Weights of a small transformer language model: width 704, RMSNorm before each block.
MLP neurons of a small language model. Each row is named by its layer, matrix (gate and up: input weights; down: output weights) and neuron, and shows model dimensions 496-591. Each number is 500 + 25 x the weight over its row's rms, rounded and kept within 0 to 999. Numbers have three digits each. A neuron's up and down rows have the sign that makes its largest values positive.
Before each neuron's rows, "fires in" lists the words (lower case) most often at its 100 highest values on Wikipedia text that the model never trained on.

fires in: "to", "as", "order", "director", "with"
L5.gate515:493502492490527542532500498521503463537518500469504461490521520441505513489512549474481514492467514515477477472433495482490462501496555479519515516527496463472510500498510502507540485485462516520516512442496513510530468506477512512480497504495454479492499484493538500509545494515492498546
L5.up515:489504509461505475564522522472522519500502474456487541460482517464492468501556492483474550520539540486493503474515499478510510497446508526472528484497472501467507499528496489490546516457511455492513474442493484508526525498534455518477505530529478452503510497481499489507525457498484504504
L5.down515:545533528523511515495505532516477508499505562496482507501513496496503499492517506529480499507471460490471491505479479449557498466515474516560460478491486482514545489488517495547515473542495520505468490479495533574539489496473501507507511494519518511473486477499494488485513513533496504505

fires in: "no", "several", "three", "single", "multiple", "two"
L3.gate1321:518470496464489503501466563486451525486500517479476489544526508497487528477496467515505468477510499485506499506441533505496479531563504502522475521485515501466479518495485500507495463537464479561514523485534566506531477513499517549496527519485511526534525479437504498511474474488506481476
L3.up1321:534493493481490479485485504544472477513489477528505519492511527521503457511491502509507492475485498537510527458498499506502484491512466500461492495482509524449551503501506507535503529502510529497514499546470482509512504507497494520469516543530477516477526525487496480531470500534514482474
L3.down1321:491510518517521511503465523476487491521493591463514529522505516477534483482490496498499475472488477532476491508508495544524461516521488488515534483506483505505506530490533488541515502532511495493523519502471526496517527571489525502495482543543494526482520532575475493499450540539487440484

fires in: "by", "in", "2018"
L6.gate1042:527525515463485494475508476529489482511502489481497534498488524560512509487495500503529478463523498476505523497494506524530545547492484470501477507480504502487558451527512456459520533513489456469454502436492513506503512442519512530511519489530506540490534508561512538504500473474506487481
L6.up1042:499487510473500517483541495512505480526518464487505488475449511454501471490470467493476523511525460476521475544522507483471507483550526505560486498524488554460547531486507492491506560551476442502488479495478493508525526527453504547454535482516539507481488515523493493500542502519519468456
L6.down1042:485532500490508484512494499466490484462485503507562511484455526479469480501547504486487530565530469536516474442490531487488487475525471486484499463453459472529449526512468502494475503534515499497488548485536478489516496474463509506496441539485537535459467482482475467476551478505482520517

fires in: "as", "played", "1", "roles", "performances"
L3.gate422:518453496544497508529499539531531573529496495513478528454513534510505506519536497502474501446485503525509497535481526557525497520498481512498506508501498477494557485495561489518492503524492462527515553537523512512503508507471497540510524496541482476460506483486501451507489501493507508500
L3.up422:523500509511439523480509516531510484546515539506536484507511467477514479498523453464502485477514477532509527510509470534491472455479522501520507540494461486489495492513507525536464455469474492464487536498490534465478485501502493515525506533509489461495494541490498503518473517531497463434
L3.down422:488569495511500482486510527480487452494509525455521501466508480536481507506467502494517508511496520486483481495490468479449507481485560527484488483529545535519490523493487472499520518506458547480500529520482530503448478458517506513475549492493478508517475520542461506517545509480525476515

fires in: "side", "building", "school", "faculty", "graduate", "campus"
L3.gate1559:501511465511487505502487474467484480476524528488462500474502496454498500531472504495487511498509521501493517456557474511505523493503516483472472525506505529525523504488497492535557519493535493518495507517523466557468502503483513500490535474476478530485496518505461540451549492483530524522
L3.up1559:526442531499473511502487514489476499498434497521453462494490475553505533511520535451498508509509494503506507454467517501491528495510537525500516476500462511459534526447469516537491505485516520486505481485500485507498510463493482451518494512547482521451515488490545468510474494487486518499
L3.down1559:487492482486502470452505472543495487513473495495514473505487483500498496501531477535543530523435518472514469497474513562476541485503510476541490472512501490505519499492481487512471497519526524486492470541508520508500526495476539532476549509484502505510527502488470493474520481498467548498

fires in: "as", "to", "for"
L5.gate1097:508482456492547496479494493535504528479496495510518439526500528500510541524505495487475485504496464503482470457510464469529518489516511505494460485497472457508521497510491492509509459543512520452503512501476528524514484536498437535487504514483522486452493454511523497523470484438505513550
L5.up1097:497528504515464535479515521491542519535500496535499487487479505461471476498468490493502477468539473497481498478502501506490517509493500505584518499515467489504473521530519455534465516503515488521507514500479513523502496452501548535469493495459516503494488492532524533497484529471490529501
L5.down1097:467501479531519479530508470499499505434501483492503496513483498526540509519485518511478517475491511536533465478489508480518484520500468461494454506499538520455516487474533478481480483506511515473475473507532457529488486488481518484516517496509491542486482512523513488468524515468508453515

fires in: "with", "to", "about", "and", "over"
L6.gate1152:479501499488526459482485530514498477503480517503491520489492524467567474551488502478517499490535549470513515489485422527521477511531521505466535526452489504493480471519515513529486510552498486536524534499529477500558532461522508512497492505493497474544500528478490507498547523511489537471
L6.up1152:495508464492501470466499486486510533484458489497528519510468481469476511477518531474502503509487508542489471515529489481456530478538469495477534516460485477507467515507423510487499505478487481507486518507494492500503516475545515478532540462494503493534524504513481466519507504513431467521
L6.down1152:462442514533470489504506471442503495524458425535466459515499494530536500490485527511529550520513416497469505490540536503467509493495518458485484524478484499541480488497485505488505462482485498442464475477501529515481472511532491500525521486517512497466478526491527495497495487485521526488

fires in: "from", "over", "stetter", "nsv"
L5.gate1294:504496466452512506501512458499484528503538474522473495525452497500461531476511505499470509446485514479520458481490458505441537541489523507515532523504528518466510486502504514517497471457497516508558492510483519486448433516501488483526493469499514506513473493499511501503492510482551501447
L5.up1294:475500506529494481499483509510493523465490512520493492489528526520474517490519534474537524480531483494549476457545486484495519502454494523497519554499505485502493510505456504490486512460481522509471539514495517506453516513531545489470478480479454472506508509506507496488461499500495499516
L5.down1294:496492491452511503501489464502515482508521439506501456533521486470487462526544466488511524530491497538498502509481507467521504495500490482510530516541516440510487464519561505499460492507509509487480442517503529547514485500529520487495480506483438527477518495507527507460500517518537510508

fires in: "for", "of", "to", "as", "items"
L6.gate1663:502486521502527475482490477437499506496536484495504495518426505490480520479542537470471501491493475502483461487499504496520464466518493488544497513514516523482479524509463497520554481490502528543525495440444488490502480481477520538517480494514516468505525473501525451480510495506504524475
L6.up1663:547519532517500479491531483478530480497497484459531513472481466552449459536530497471469512554512531460510482465463488475585515509508513522493505544523503465497514500511514507493508503528524471513513434492520528513499483513488530456503485479488510530515511505492473510506508600490484509556
L6.down1663:499479522499468469539497516478533490494545463510513533511511480553544490512498507507518500515481449503500490488518522534506474509583488526467425492504523546469515475523513508522510510527484499487516475526494465471500508541499470530454511511541513521521513519500503514505470534466507494506

fires in: "to", "her", "3", "them", "they", "him"
L5.gate381:525503527571547495476494536525535482467520506491513534503497523502497540503490460531515527471508447546516488457497503514529473489514490481507502459492487495561500497538458409503471462476474498517517493484457496514558507518498475486524516551432479491468487505509528518514464519466492525487
L5.up381:524471461504484524531469514433478508485546507492466514486514534481534503470445422483544505491483494497459508494546537503525507524510511463497515512482478547541556500482485470475477535505467500495495521518480482468505535516491495485453521487479500515464495457455499544522515491483516520547
L5.down381:472501415473502535532502552498527487509505613516531493489505500500473500508517473519523533501546518493489491503515496515500477498502505479494519535518491501511491476510498468503469488493516517523495479548519474502480477468470521453503494480497472490538505549485505476526481492536529464532

fires in: "to", "from", "into", "the", "than"
L5.gate740:485486466489525522486517474527516487473529485467489518525514495490512502502497519457526504467520493481469516533490489507472504511483497497535511490524486446501463490502549498536522515526480490497489514482469525520518522530491506526537518498483494524530510478494503509505484497485503492516
L5.up740:494495530473523485525490508493531459463519538494467512528490514487463553542488489502482491486545494522500485499447528493509495535455519535544476478506475510472497506523538477494447516491447488470497486523522491477480521500517502516550552461472507487504467542458524480488512514484508527452
L5.down740:476527501515476509479492514529480464525480607480537491467513496528523495510533525524522511512524530489509451522523470492531509471488454512481558500514520477518504512481491492445486512518505482535471495519527501492502513440462465493498532525530454455492476533475504533475517492542496554510

fires in: "to", "history"
L5.gate779:454489566491511509545491472531523542503486501516509479489497536507530525498489492477505529527546480491464500502483507465518471512526507536543506470477478458511506450514511473486496498525461505514488520497507453535499489501491478543504472530525499532484501477453494507515506508535501513505
L5.up779:487501525494526526513476503517495487465512511482510480502470475528491462522514492550507463491492516483522512499457514562517481514476480492478480519449518516463478557497476516512517502490461478512541507532480512492521501494454477502499500472483525485503498462450459447466547443522476534490
L5.down779:504497490504502504490519481511526500490517491532528490505447508504463422528525475507468524521512467508489528477507473495459513524518477528474478560576530510522510460490473499493502536526541550466492513462454484539538532508482514461516546498496519501473529489493488483556482515492470473483

fires in: "and", "to", "of", "then", "or"
L5.gate632:491496528468550464516481481522483457466535496521465513479532504482451497445496504504470512511496517545555502459464470503539486482506501511515553473494495416515482493491476508504514459468496523501509504549483530474514485491486484545498470517447507521468519483523512518505527502545541529493
L5.up632:470519491476494540518504514499492485481495513521508474511450517507490478468473480527493502505481433504532527508489523508585493495519505470516498510499452473527476516509516506511484506498480496502465525515515498490520489523494509523510476523520500512472494539480538510528474473506510528459
L5.down632:436521522548531517534502518450523483451547481485469488509461493487498499461478538539481498506492423481470494487545504488524496494505472513514494462480472495467536443519512506476512475509505494534512505481495494447469501476470519457494463480502523488522529481503518511501496480519476413502

fires in: "s", "its", "it", "film"
L5.gate800:462528482509527549524500521499513504513481476506552503483466501541538510459506509527525476491541540520502529526524537522541484526498474480482479471491523546504466513517498497500472521528532543504483501475527480490536496494479504535548505523471517520459500544511465497469483508449531537529
L5.up800:544479527474507507519495510497461538523494524545503521479520480520483445494507500489489454479481558483477489521482494523521501492518481502494522498530523446488446506512478464522448511545472525484536506486502489482497486487488521528529523525542521515489555492441500478471550501472472542496
L5.down800:491526481527498500468472494494485508472491711466544499498503542509501530482511503510488489507495467503482472506494469522492472501472479502482539488480518470506519471506518536506486496474499542544503492494492505504478520462491479513472475526496543511519491545501491486501479538530490477565

fires in: "upon", "following", "after", "until", "2"
L5.gate1693:495459497526475497505526521537464518475509457482499542519492485510493495483495497451471478549535486510483481498478534525457455522546490510553487510471489480469500501506519507438492512534469480497530439496521484510489463481484526531498489460519525467502491490450495504514459497465542496499
L5.up1693:530497446513526476515520543532503460559511494481486522507502513477503505507526518506509506538512517503511496518485529514499488534562488493455490465517515467478519528503494535495484537492520497449498515501513524484515482478494470495473497482539478468508497473453506475500503463537504507496
L5.down1693:510493476498478531528512490476491463493425561498518492488504532500510540523522471460518479522480501484503540499515535510530478478489462443530504466475548497495533499523545534499527515502517532522454442484510495566540474545486474498485479463515473500495497510504530530543505488511499531504

fires in: "on", "in", "46", "by", "4"
L6.gate1805:515484508503466498509497446445549478485442526517499527492494515479559483505514529538534485503484504501460557521541509494496525478485531515443503498491460559499537517514528477507540447496503510459466457503518494466499503510506478501512474524495490500496514494529518482489452499535563456555
L6.up1805:469504505502501508424510485538488485448487506494489513481487511446491489510497502472523507505500494517487472497540496500490517489504508529498473505499510491519522504515499497514491483485485508537506525487493480488498465512486494461452510487507507471517500435514502529500563468544483504475
L6.down1805:519519415480524426514483479493526458533502478517538503525501515518514484503523500498497491540490549533493483555489511496504460480511466478486502492476527489495460497491472553536512508462489522500507481479484481523513491520463480537524482497510469486538491492444534511524509513477518491526

fires in: "up", "over", "in", "it", "out", "on"
L5.gate238:492468541505479517523499491510496482471511483473441494526482487481485495487481479527497474512519468504535511499500502554467507517459495507492512515518479469480560506552516541480517493497469531475526459495501481498528516516515526491479521484509483485518450482472524510475517484473550494496
L5.up238:466522461496506514475501467544491502490481482448474470531489533485502456468504490516482482466496509529525498451477459485524473497508541467554488485505514489515528486477521454505501493536519493434501483447487512470478490534512501510496523475520550507527468515470505505517521508467534542462
L5.down238:506502511505495551476494508522498497483502481490506496476487478500475495477471516511477461528526504532507502478517503520543526496492480564507496475497477471501501501491490515542479556480507492497509523500529500509493495480497489516531497443491494537510481441477456576503477498488457519496

fires in: "from", "to", "its", "in", "medal", "place"
L5.gate944:503504476518502497473520509477485516450506469492521481545471514502526497505485517515472540440506461496488470507443505498490508489481478488503528513535474519528474516509504511534515506544452508529495488464516493502517527503496523510516495483521531513511502491453512539532507507504504526469
L5.up944:459473476530526511501475539493501488436487511543534534475507487539509501506485515506488463472450487501506512523498531528507505495466521512478497507487493503522482511512505496474499494463470471464512501502497495498520483447502513502494505504509469495497551545483523516522513482502514468502
L5.down944:525479530482534562521531491504536504487530500475536474526468469524516461481505529498526494467507499500556508473538485507466536499481518464507481466529501527492518514525522460473513539495507529446492513490531475456504540516520502439514480507466456517523499505499485484502501492540548501511

fires in: "s", "army", "its", "their", "state", "amtrak"
L3.gate368:471506511503493473520496494531508524448501542477502529444490506449529491544514484498505501505510515509515474470492472492494509524522516499475502469498513500540472503513486502472498496513512499514519530497474478520487520482512496546485510498536511520519486524445467519499481507507503458499
L3.up368:468489477481471519524513509499473539459556528514480481472469474515515502490493506488484481470561495512523526487525482518514496504477529518450577510506539508555489540479495472455494514522512511526476547485485511501442502462520518528490506497454519557507490534434488478473515533518498491499
L3.down368:469474530502459550505506501488450519503506596549527530488450551507479442461502526486500502515483505482496515500560503512499476491497519508463526528497532536512528452506576475472476453517498496512520458501487508503496486470466546517499475433459504509492463526474499465460509488465489504506

fires in: "that", "it", "which"
L5.gate328:482511465539513466517492512480501512469480470462492458483485517511536489510500453487488510535496467535462478507457448523526476491535520509495513574555485476485521526466463483510496507510487525478494481460462490479501487494471523522530523514511510457525465467460487534495479505480525490481
L5.up328:543467518520528501497482502504557485473502508457532483452507501541520446481538467499529551481519460521430502452506536513492492491492509559484481501545476483500480505518516461485509538534454505490491489483520506479503499538519493514474491476516489506509539484528507497507525501467506504532
L5.down328:487503514495497515513492445527514485469474639500529494454494505480467541481467436512542508520503509514470503474503494441510508476513508469476537525505529486437503485500497488560472526494519528486482490488516503507477527493485503499516505494494520506495533534562544509511492518529475486544

fires in: "on", "in", "de", "of", "takealot", "by"
L6.gate1579:505512507447483506474510479531489506500478520496489567458513479511501464449520524450491473490496549483498502495483449501502484492504506458479509479480463526514533519521506489516497483445476481486514479517507446551552492514540483483485526506491511519531454484515493487493512515483487513493
L6.up1579:479520526496535538470500498492544461483483479515479457518456489504511450571509506502510523525507481519542493527537486519523482540510549512516529540498518517484485508502521480455510437515501496474488445493495447526521499539518455457484534487465546496520491507497523502459528538521482473503
L6.down1579:516527507478495481518510509464521522516494554485528509476476491525510478513519499540501497479482540515452518491528533526451461532505471546497530502499472500511423468498512502427518540495505507501529475462501508549521487553477506468466446496472511477480452495483500481520513498508538494474

fires in: "in", "what", "between", "from", "while", "than"
L6.gate174:526535491518488450499560508545506484457495480489465461490490524518485515477548494487490494468514477516542498498487533507495504518508487484530516477482536506492446498523514504476512497505485510470542551541521525498480487476452459490494537479475519509465522487454493504476500487484483507485
L6.up174:479486553494494527485501528520501500481487516512564562511483481480483446493505501517478457471524474483457510447529522491484489488478471490482505474531501459515479475562494495488502465513499496483507463458509501479518464445521529523553453511509504468504472514480496517506521500500469474479
L6.down174:480501504501548517480496528498493483502539588511473489451449464499496481499509505551506500519505490475498531524498511453521478509447507513486531500478511506505518454469482491468526480509509475480537499470488506500546503513465506478519519484482526491518527482490480556494480500514510461476

fires in: "that", "which", "its", "it"
L6.gate1188:485505464522473524504548454517515501502539487461507447464487493511535525498534511482536471538501502462494485496479547553480490502553528492496487472496500480494503535465532502461502507508474502491492512454516523469481520532511477511497541465498503478513517499452475509467525502502499480485
L6.up1188:478444511567431497503542522526516489487476532484500487503490521468481470495506513538504526529511451503499473489477530499500510455497485504486532460502503520522537545536493478450485528512506523493544528518541503520517472519529498505513496485527460499492495511513467551519464489475466494521
L6.down1188:493469492513495513507548483479452500459501531543543502492483471486526528515471480516533522518468456490508507504461503469519553533497520531537523500487526477466488486507484513458459525431465493492457479487475514514475496504501504519480514520516481482491513515462476527473498501455450494500

fires in: "of", "in", "for", "a"
L5.gate523:454513482481509483526491479480481525491500465501473497495502550490511504468464487476472506524524442500471515471507494469542467504529530468522493517516436547527527504524459476489524529512494498508504508483519486490505502506475477481435529504523518549493469476507542542526495502448501517481
L5.up523:484545493502503526506518456517545534515527531469507466516501534487450512509470492527472508506509495497488500534494539489519535527487497564516477486509492519494509526486502494442485532515495465501501513471504471537522492513469543505468466507507463493499511474460532493491489531536514502509
L5.down523:492536487488489523505510463548525527486509567480489458494535502491484471479483509512482520522477472500486529498509489457466495509515526483515480471541489537493494468500502536501473488498533503516544499514499533497539498530499536494482511482511496520516541481489482514517494533519495506489

fires in: "to"
L6.gate821:517477526549530544474492475510533538439530502536462539493453517513537508507505516511486494546535501498476524512464513489452509478474496505572518503483465505536532496471521527517500476512483501493512494509507484507497533446542445535499479487486493504484523455536449510519505486502530469455
L6.up821:536492494531518504492526462503521545520543496503520478502471478519487514504471490507516499510518485534498475509504503499494579472498470479558491548487488473477528467489511534511496485474484530518463504498510525455499507511529481551494508521499502494532533526484520521541493491498512466493
L6.down821:466469514540517517494498541520473486485509578491525460468477481485476498459504490537497495523496505488464515519500504472523493514449488478522581550484441524499506527508498501549500528523443527516475511511481537515523496471483509511521490509548515528488487557499502489513514473493484496473

fires in: "to", "for", "up", "with", "of", "after"
L5.gate1462:463501487477512512527518512533493470497527499472467500516463519504560478496430504518533493502558444479504471461456474468500475485500504518543498528522488472461478523472491501506506470493523520519528516479523504538483521481510463556474516446504495480543509456484551492493493493451494518468
L5.up1462:474489487450479528465471490526512508484483450484530482525540529508483441477464532511459450484470473522501514496516525533489509525512494533505467451517521484490514512484507448486513523495534450513491448483515512535522483556524495493493488541514535489504494519526506494524503498502499511492
L5.down1462:491463505535536502495490503494502495495468413494496508489477456510504507526491500544458485512528546504543452495493517484487499464484483511467500452494475505494541509476479504456475434497501473522487448503510487477495520478539469509486516495489480493507559508520498480523528515482484533455

fires in: "went", "vice", "go", "goes"
L3.gate1836:522535505518472464459486511459492508486492458458498464507514491513543494494511453480493493508518523519463488495477495493512513524493529528480481516529504466505491480563502484489540496481531521503487485523490506458478496509478495534513453522517518530500543469519435545497534514515544540506
L3.up1836:469469500487529510508449516434474505526543481553485506518515514512477508496542491514511512485461530488447525467459457520517519496476479476479551510441461531532476496475478512493483516493499470539463471523534509505471487504484524515446458532507508516459501512475487465473463497492440524523
L3.down1836:530485520476509473511459496491530517534475536494486506547563496493497531491513513463456460492483458531484498498510495499456493502485454523505516477473479486527506468467474510535501481474499482508532508523510533510471489503523542458468434492463480544515477504505478479495502530507513535513

fires in: "as", "do", "on", "did", "began", "out"
L6.gate331:507537467481532496507460474477472552488485525501466447535493503506451513483532523492531491477521491524437517541515485514540529530503473472512505547497506510519540515531475479491500505492487508480491504549496487543526487513472497500514495506497493471475480486535536544511485524461514525521
L6.up331:532466549499536491469504500496495499490451479492469501488522484474540484522502512523504486465478475562504513504509459479528534519489515526515495501513526518470516494524489555448441508514500508493513492492486483547478503511487494508496516493492485501504513471527541517510432514523488503498
L6.down331:506498529490534476469483461492486506453479534462533527507537454503491503500510509500510500508483549511471453511524483489477474506505526504500526469514474486542554466494470505518492501538544477518490479474538539515453444519454462524517516482507471470493516546526519515493454465462485519492

fires in: "to"
L6.gate1480:474485502505482521515521483537505484471510533548494501486484522492495491495496512494517557496561529505501495530459472478550471508514541497478538515474478486498494468503476474462496488513486472475503466503515540520461496467467488516528502504538517520525480487505482521470524441502529520481
L6.up1480:466454531448498445464495525512506510479512490469512480549493490487442488511526514525502488483512479479501513494475485462507512481505554478496528467497460480506503501475442493460458490510482451478476452513503503541483498498460451475524524501481511496551487503514524465473498463524478513477
L6.down1480:455479541496459517477500515520447520522461563543532490475553496474473506516538505500475504503499479498527472461497541451520435481527478518505531559497501507462540497545476515444495527501503512518481533527508527482524503515520520475495520477478507523515474513491465497534502511476466542539

fires in: "s", "its", "it", "under", "in", "to"
L5.gate357:469468505472485516496516491471470501449475483468501538485514449491522487443494509541540480492500464487514490505507489515472505512454491481484522517510495484497481531532524505462478531494525538524517520462517474507514503508474510543516518483464495535536508520504528554505514516447548526454
L5.up357:474516515498520488489484559482495509503499505514509499494478484509489505493489500498555469507493514508514519453514558502499526503516508515461537468481507513491512563539460525470484531509512518458527535491479509464477514522522473507503494482501512523501481501450488545554571493512497539486
L5.down357:518514508509503496493490520453488493454498533528489514481520539488484515490523544522490465480458481465487506516492517498492451539509491484488526498510530519480514519473520479497518489525496488521486499511506504470505505497485508524471504534521520490481501459527503451507509488543490503482

fires in: "some", "most", "many", "all"
L3.gate1786:509490500530518524537475535513483514543524487513515509466456508502512517507479504494515521499497473492590524520511475487480474510514494478505484500493438492471464545489493525533528541507467535520513486491495464552512494522498518537477505533444508492505517470504533532438523495490504489474
L3.up1786:493541480447503488459500510479494499506483497501482489515491498467498490487508490528502517549541543469483440478514479521451524497485493546482512486510541511503467455486527513472479507480483470505505534528477504422500514512517489514511470521496522492475493508496531505479508502510520501464
L3.down1786:524535463492582534479489471497429524484519538505489554523502513527484521513474471512515526513457515514522510528493483549513516499494495494500503483487508512508473475437543531500526479502538433508532502471519482471528526506463482522542466507539521455464469504492485478479478527488493466502

fires in: "to"
L6.gate188:497502512517471535523527505503540559454511493469525468480495523526529493486462483533458508524471498483512503554464501483524485467510508498506519491515483468551554544434517520512478503471502467519526481491470500516514503406474496479473517562517522471537514491476514475518497489468518521501
L6.up188:528491478502484505524498475509486538505528494533476485506484492492526486539485470504504523517485483519524513514471474496523495473553479503556486499528510484478540549525487533498482479478492511473559530519521512481469490456515469503497505514534477471525500513527489555550457538500542475488
L6.down188:547480526519550496541502475478532524469462562484488470502496503520527552518513499508521488504517503531508470558522531505541497490467512491487559475508492521481506498526464521523503535467486510547507505512517527496480480512493515469514529484483459506520542494483497458500484513480528507483

fires in: "and", "used", "named", "compared", "to", "described"
L5.gate365:467486488515512526482534517458529480454495524455497481464490512498515458514506539498479472533538503533492545482493523496560505518507538495527536500511553541489457551496539519502485482471506508463502477523497486542482536508461505524520512484485543468518490473504564518508551486470540479495
L5.up365:494527511506445500545495463440489477467474516499548512488526469535496498461469533493501503476501524500469517484491519493530502548529483493513543526483515547502531526461513503525454497467473506506499505513507503472482508507484461501518490525517514491577467484506552504484514483499519485505
L5.down365:478510513483479488517480456514436496506506633510505489496471526447509483538479483485506494470519528462483524504458480495497470471539450509509542525504494468471484469529506481532485549467480480433487522490479504440495489495488481533521472476532460463530474542462495544485554506497491470504

fires in: "as", "went", "been", "being", "was"
L6.gate863:459498466487493470497440514478507485546550480472457489464495492485443486481499511489459523452519483494543492521498507478449453520490513481527504478497477544527510486454495487500519509462535481524490513489517506533485486477495487492493516528511486479458520467471500511524486479496449535504
L6.up863:503531484486531500497534461520497504509498508474496521516522488481463483536446510475491530524480489536482446461485550499480478521523483500475499542511493509510481500498504417529498547479533516458471481508495479528458480508523492480494532501493478535523533500483547529480502500463501538508
L6.down863:501499468472532481493472474471465508427525641532490475475516527502490481463482532512483482457491501511466478536475496480502484518494514429553541511530506489507458486499508497510511488486495497531543473496489489556480495463511489476480495464504504494538524498513539488495481471471444484523

fires in: "known", "named"
L3.gate585:504493502452550492518459487489492480495546478527449494488491496471521517536472528530463508517536502463497522484501491507506506488502494472506504526510520490499453497541481490510526484455494460517510563471487526496533470521523545493476496500507527514490507479499521473498464449490489508491
L3.up585:493471506502497513483464526544480510495542494495488545482493549494494463532482491490472508498516526535515522519516495501466498508502488485514537508529476502481446523498513499509543515478452464484496522511477486491514491516535478506494520478488510496519482538473470501477496525546488496485
L3.down585:562440507505502523455524478495499517467547543519464466476484524559493460508486486531540492454502497491461534534520507492499543494521524525447503530537507546507512468487518478510500515513511522499483503480511443512501481457507521477480497513513487477494551531499508492476454478476529477548

fires in: "the", "of", "a", "de", "l", "la"
L5.gate341:528527491481485531487470486489536543507524499505487561484505497501471487479526544468484434448502482479472496490520501487491498521502508459482476527543496517527463508527500479499474493489447509502527538488494514501500518480497471466496522475493486503494506543526563503475502518460486521481
L5.up341:520451488514502460497471519456519436517475526480465512486522489508512521548527479461477537505452502495487518505490511499517495511472506513476510473453496490508488487483496494500513509514512499487540511537491468513517545542502542502491504531529529507485485516476495492470519479529507502493
L5.down341:497500549521504534464503497511486481483521514470519502499471493541472517495535547515518517473499493453570513522513445504498500475469505504521507468519522490496530457510502512573490521517479527509528526539477523472530523483512506477504483469557486512507516521486509526503517500480533495483

fires in: "several", "various", "many", "some", "american", "other"
L3.gate996:543514523540542495477495504471473482544527509530510468519449534500538523507480478494462515503539558504534514475496507536523510506494521493471444507479515506485491429505565495476548509505497483504491515473523488563509538474503512517512567541453488498478508504498543503505538499482518530502
L3.up996:478526484506502519450529485494536553499540492534518497493506519492472537458499457509496514528478490534519484483509491511524492496528518462486491517487534491479503468495526476479541520485509537512519524466470491448516491520502494486482491535464460493520539478537516484494511522505469534483
L3.down996:521508537502529498495475485553505503496494537471515477498477479562490517457472516539451512467435497496529467472521468514468477458506507570520539536528513477476491500541495532542498484523551538514506507502467456481517470556485476505544475505482502524476506486503507447558515551511497477485

fires in: "was", "is", "has", "been", "uzzell"
L6.gate391:492485489479555485528494499464481547558528486508480491519482506460508495472539502521481522513528479531512510477488490486530461470522461516462509500505462517484521509471508514465502482477455512486520489478531517526503492490536461486524501551489507458507491437484520523524486457491504481485
L6.up391:502466525489490533514481448505488508505476483512509501506517473473524488444459482532505478507467539494462531502496520502496506499540494544500509498480492508495506530458503548517490492514481511503511475484528494517466557554512482496483480500489487491490477484487549506461514467490519523495
L6.down391:489498563485560459493508485509495509484536582493525508481524505530530470505503503521520455504492512505476460511524524481482517513509503492468491507517491555516530512546494453497468475508514494511519488485503448493463501499465478512546500478513459507474530471537495533544475476507455515469

fires in: "on", "it", "oruam", "do"
L5.gate648:511483491557517493514498490494467512478441499525488494504470533493465495465481519492481493483474502528496486539511475504524514543545487486520506514508490474492553537536514528491474447527439491469493486493528488466512499468512490477487504473515518473501503495496455458459444525502524543512
L5.up648:448503506484512454523511490472502504505526493493501484501541530484484542506497508469529486480510528518473494491488535510515506503543472463471479496502481544500513500527525449478524480464531465468519480504481508535494471488508506542469461489502499469490517505497506484516465476495459494508
L5.down648:496504513505498468518510490464503457490466591515510462515521500512490472482509522540472529471490518495527500499506466499537471568480506497509550504484518459518539503528463476506540474549507494525514502495527527499526477532504498509503450512466541493533495491478471454467507477462462472502

fires in: "right", "west", "north", "south", "side", "east"
L3.gate480:511515480502511482506554505494494489474511458498470464497507528466483505518512505484524538482480492551485492490474506522481485485485501463492488543498488483483499472471553486499528507482494500495496538520529494489509484491466497469499541525505495466500477501536503473510525503524538500503
L3.up480:491467481472495448464499518466524483478507481549434485511489521488533512487505520434519504456516506461478496444486508491516479499486464508504491473493518458495478495472501515483483442509487516493497502531462502467472469537500471498494514467470502498489495522492459498459532486567541447455
L3.down480:453459535488494523457484470505510556499511491491492500465506472501490512517495517442497523506480469483483508485496464472498488560463485488458537487521484530472505491493541508466511442508480594474493508503493521517457503499485511494471526486499462498521514488529481514506515504504525486490